config.yaml
d_model: 512
head_dim: 64
activation: "tanh_gelu"
norm: "layernorm"
bias: "all"
init: "normal"
init_std_down: 0.00372
optimizer: "muon_variant"
lr_mult_down: 1.5
seq_len: 512
doc_mask: true
MLP neurons of a small language model. Each row is named by its layer, matrix (down: output weights) and neuron, and shows model dimensions 16-271. Each number is 500 + 40 x the weight over its row's rms, rounded and kept within 0 to 999. Numbers have three digits each.
Before each neuron's rows, "raises" lists the tokens whose logits its output raises most directly, leaving later layers aside.

raises: "'", "',", "’", "uit", " Front"
L8.down660:532529472431477503531454530471468434512565520542555531490466547565473521564510521506528471499503496451548542584521449525508495493523577575430506470542490465507520509468499510481495564506514410518451510439465498497547511490528510475485501523499491547502556591489436480491474569516520556545489563523488471533519509500503492517486529607471473462512570476492454442453503512468500508437517535483478569440503476547468482538462417445531488420518500447475464491460519543461506456552522470551508514463461496433618466567570527569477487472428530498577519472551555544518458503462498424499530542530528543545495513550429502511478514490476536500457454570510457408476529440485517482457533529470490440456512465535506462494530491517559527502570493493486478526540489551473534460464497514

raises: " a", " the", " an", " all", " that"
L3.down685:479453548537432570552529497530550533501483515456530439507477456547476521568525497543543469511553515435495477459507537444479475517508560512465558515451479508430443462491488462500537538569525465490480492509553514518468504493522509551500558436416522477502530554460414578497458534499509520533506482550541555535539463521501519493539481500544529562494585426471484561492537493469539448486535446497556504489476504433454488455511499474508526508527505494555549555502496559498518511495491559446489434509534542455488520569419428549478500520551487538490530482518536447528578487505518481484536548439569518497470475572476497456470469511569501536467501502484493508499517463535515484508591507544528517494453502485482519492533499539531498545446527437613559546493502561441483493502548484

raises: "ly", "ed", "ered", "ely", "ied"
L8.down95:508447571526464569535514431475538504462461480459441429567467519537525549570460486488530458488527570424523508535560493573473447500466520506580485553483604493478533511448489544507548446481540469560551454518497523519473564495483429495523529499546509480591451452506479528491530552534476495543486468478494585454550481493512485476505458490475467545437480455500504528542529520481480509462524472562495505451495481521495504474497562530563550423486516519446604511391437534539553487456428535496400529517536479469433537512573520482502488523541570463515521407487515521494517583520529521520514549491516498489489507545553536505483497524543485496526503510475534483449503528488556434506508457497518517437472435570494512424496504572482511495461567457494445518500581489450507497483515581

raises: " another", " a", " an", " some", " them"
L8.down969:572494570493548561465513511492500569490504515496479431476491454485464489528427499529526479520446431440486408500511488482450456484478451450487496477473566471468464542509606495520475513483495551446487497470437505497482460557496548493480548542474578462447501459468471368501484497497510530457532524557484522452453530546461531559498557552514476505434588531509490486541503515519429475449509458528492421466498467520441530613497588495507506431469530536547540562486523569446527461437473488458537518507470491460586511463467479542438507529478510510500506489474517492550503517496564480515492470542527453555487487473530527527434540415549547545470526487539474560526540506446467465420456516509443503477463513550537490484529537489602496550508477537537477603492517547493522557488528447

raises: " commanded", " led", " held", " called", " created"
L8.down274:549554508527458547460502507478593483503519511487562479436514499549501493508489574498499517516471440536464507536582502471489502504602516510451519505509459512552439528438507541504524496508479507521440495488576421555482526492556518493505532425551552482568564486514457469522440615526499463492474452464524591544546479524491553504470593538473464496367541509551550471549553558535425470454516509492490488501496477500513489481429452504515564523484467470458450550542460547506497539564462520434479522438458595484488474498538457584408525486494573568538443641505490466562551509479446513447509477485444507461451506588573544522528524482494498555547498529445486594450478494500519485433578494513476517525535501515539503486471527552484487539518444477493502489473504430510482471486558487

raises: "\":", "\";", "”", ",\"", "\""
L8.down652:522505496502550523568567493456497537495541467455527416550401596514492467459544522521460552583463568484554554521520471489510481519448577513471541496472538499470461502574470519511457459447467518461564420506567484500541532487563565498577460464498496535535558547488532482548450441452470475488486552523512507532510493520551501508475497462474544519504506512499544543508471495542496493452508515421481523533542449466490589446588486487535549524559528497544519465401498488494546498496492473470490498486558510464453569503493493563536555556497513461504535512473534507473549523456535524495425505610544450571453514449499511510498580519539530513436537489555478474429553445524498526528489502484478502479476485502520490489429428471490420499473496496441511421417535555481486479481579526

raises: "\n", " →", "==", "===", " Former"
L8.down268:515468510484506477465507523510551564475502458590517513507501513549516511488507530443434538431562533522498500531561516394524465506576502554487530462481558548503506516531529545476511547581458431537460467520458473467530501535550492521573483492504477534517474491497471565518444439469496417476471425524467528497490559546571564482503470536514524547727522545465524461476533529487518531442435500499500567571436544541392506505460452475567531475514581486545456585524471515519455438484501479534495564430493543495514493488457552474519520530456492450491490599472437519550529504475480529456440491521495453598501533543460515477421522513543500502538570467437469525449532462489491524482508496533536573552467513479524503462538511518505440462474483560504589552520515463507505474453461470

raises: " 2013", " 2008", " 2012", " 2018", " 2007"
L8.down1180:532521490569380490465507527496534501524492475480559509504489433544467470478566491500561479543532480510427516493535537482455553505455503560513510459509426531513478445558480548479484568411456447460540429508518454538499523487542544504582526491490461519515502434534450528529542487503526477523523458549513544584548502494593459533455505527464448514502517408544499496501460500498484534457493487513480426452538551475533534549527555575486534535477587488510512586492546491519501567432386585489456547520503521525550521492537504509493476482492491469511525452411514546463492458446485473515466486576473501586526487529442528555486570534502473542499464494472543536507521490536510515434497479503521452463456468431488570559399476523456525549530492444547543511482523540524508526549538479

raises: "'s", "’", " told", "vic", "′"
L8.down78:482488478542540523480517502515441523407530499382471578474526532533544541529554498499508482503406490510491401485483521516515419525513488539468456535545505509471524509546488522430472515531485495540481544493448510471481505464584482474490533465504568459486483504514442464536497547465477515547489513572458533487503436491565439502538530497491511505464556485477484522531540503492459520459456583430476465466566528496541479551507515520510465438498502513533546487486522518568528454536423444509519439435504459482506435554493532472485524501486538554470516426510520520479464520489461488444535466534523421403471433490525522438494550491528480411517531556558495533512515491515530472528506428468550514552427595500523508439594510491498532506553504545440514428471433503513453427517510521

raises: " and", " or", "ity", "ism", " &"
L8.down1208:519495490460441490461479556555490472515459508552438461506414466476531531539578553582540499418546532512476517526481495502496510601481511524551602530537536561512534511488532505417476531439505477510516489404503527483468497505533532504492469617513472570531476525488544495471487536550476546522571473484574557551467540501535535495569520507564534492463536528477477501518552525500464491522435489562519526488524432537543548482453510519434501527512486555548648500538504533548548454509506554454539556447496553500533519575478463463569500447491522516493491408526469509568539508454586514508482481503444523491539478536499502408479516469497484440435565500490572464454510420532565473492554484521503517575463560516532529517550494499526540516483521507560513491477475471481445500557510402

raises: " gain", " fight", " enter", " play", " move"
L8.down224:575559521484352489517475478447497523422481449505479474512502497504536452493572378571491497503496501557445545516526535505539531539496489545548550536554545472470490501419472517515554505466452524529514462458581561494549476507484498552506560448487531532499557432502453528508447480519488503529541514487514414430473544518521554544499468440499520505462510515505542535510475540515452506463462514493474496527456510489517469508509477531474482472515613474515522492486542467514484502458539569544504497585489522579524557643567571446541479468512496527536493484508484475498577477503550492544453536562442436466552527542477539449560525546582537490532474520555489531487481465462615477476489514511544538539503590494523517462549490526532491511512532477469508531483547469467510460491487537

raises: " same", " night", " year", " way", " distance"
L8.down1692:473484569519526514472456469537519475476476452486603525514485485517505520563441519571573531502454567500486454520505500526463450410509582525559511503540484568598514482406506568554467499477592533511501436480523504538592397614477518536513436506444501499473515557511473549548452606486511518407504420471466445506518497520429485494591431496502530555468476509514506483527544536453553479555531559447552488520484499456498489481518499529512455423412450491494510472494490548490458482517479516505495534515458481425498500529562508502581458419495490514411449614519535543451536535540478483555495484509526570527386584479555556468550537460482513495520468523509417496513481473486536472533440543525466441536573491526535512557539463509576452479553465498539561522543492461468511460448482472

raises: " June", " March", " May", " August", " October"
L8.down626:491531482570382429468466403512421557480439468489550470499518497475515543606539472407508481512529503498535487487532475468469501513575493557561539502524471485481508537511502572513472498465498582476447497568461463533430586581504496524475497482425518548477494476529490507538473496466545520516535507455549550506522483543478557501451490473449548506565465470514567554586500502491524528482511540586488530482574439616459537505489513519509465496541544519545528521554456538527493640517503535480494515486516512495432474549488479410518506485470548499560504465458521491481511462514507457513495514525502466540522572542529507500591532469540481516493538555520502486510498509469474416497508537529462533514488541497426507524538535450496466518475490542463498425536483503423529529474491439

raises: " more", " over", " to", " about", " less"
L8.down1998:496495515467465517443514568537439598427475427475492481468470530453469427473534517489542469518520505462562492478594459512474533519543484520481513428518479620468493505491467497464445522493470530536558530499461523458519597482490545513513547479469505529530445502482490527495521468477448536494477513461531532480501507553517480530526524576516526518457519503530452469596493526553557538500533467501528517538501559498485470461518486521470548444483448517536542544488517559473519552508489499474514440520505557561490548499424492519459521492519523463466498469451457579501472477517497488504520570538504498561512530479524507534488576531519538469501506483544493534485573440452577502464501475485480413499495584510548463493490546488524473560503534545573498532553528463470541436504551481

raises: " London", " Toronto", " Edinburgh", " Chicago", " Baltimore"
L8.down1924:572547502512475466447495485485507430500458468607479483565454495527531461480468564505527407480528541505477553435491529445520434540503467448499542503557466529521566462488452499529521512614451468473456499479545489524508478554534506566453484476511578460474500507422477542489531491526509506464573531487507463500518479451506506557534506476487432550471408510475580476554461426516465481484521457510461484482463559477405491547526457501482360471543503463483447524488548499548541499408500483574490464468516569436496431556555509481520447554497529490513489498454500472476500539534470499504467437480489478529483453482566534527426471444513529515466532550440403479495464582523561518508526535452560551486548528495446496514516481473449528603471447512532437509454526544500452488458495520

raises: " and", " meaning", " also", " or", " followed"
L3.down2022:519547453483490488470584505534525486463407509468498489555467418502529502510557531551513472487493528488498512475446515484516473441552457414493521514479428529493396485513508542524513563501527493447500464442552551572471429504496536548568474523523499527487511492451509478433534503490494487500489496574464552471593458465572438495460472444515523486476497469496513454512478516521518533547520507439554525479459507546492459468414499497491512451508460452523536488560515498532502499522501479429489447479565528542530459531466500477526545529519457481513533574495549489488547529504525466530553475493535475488617500492489481588477542543526468517523438477511436557495511465538564519529460475458437582502467484553488514548466504495555491520490450445489536470496470544508441488496473504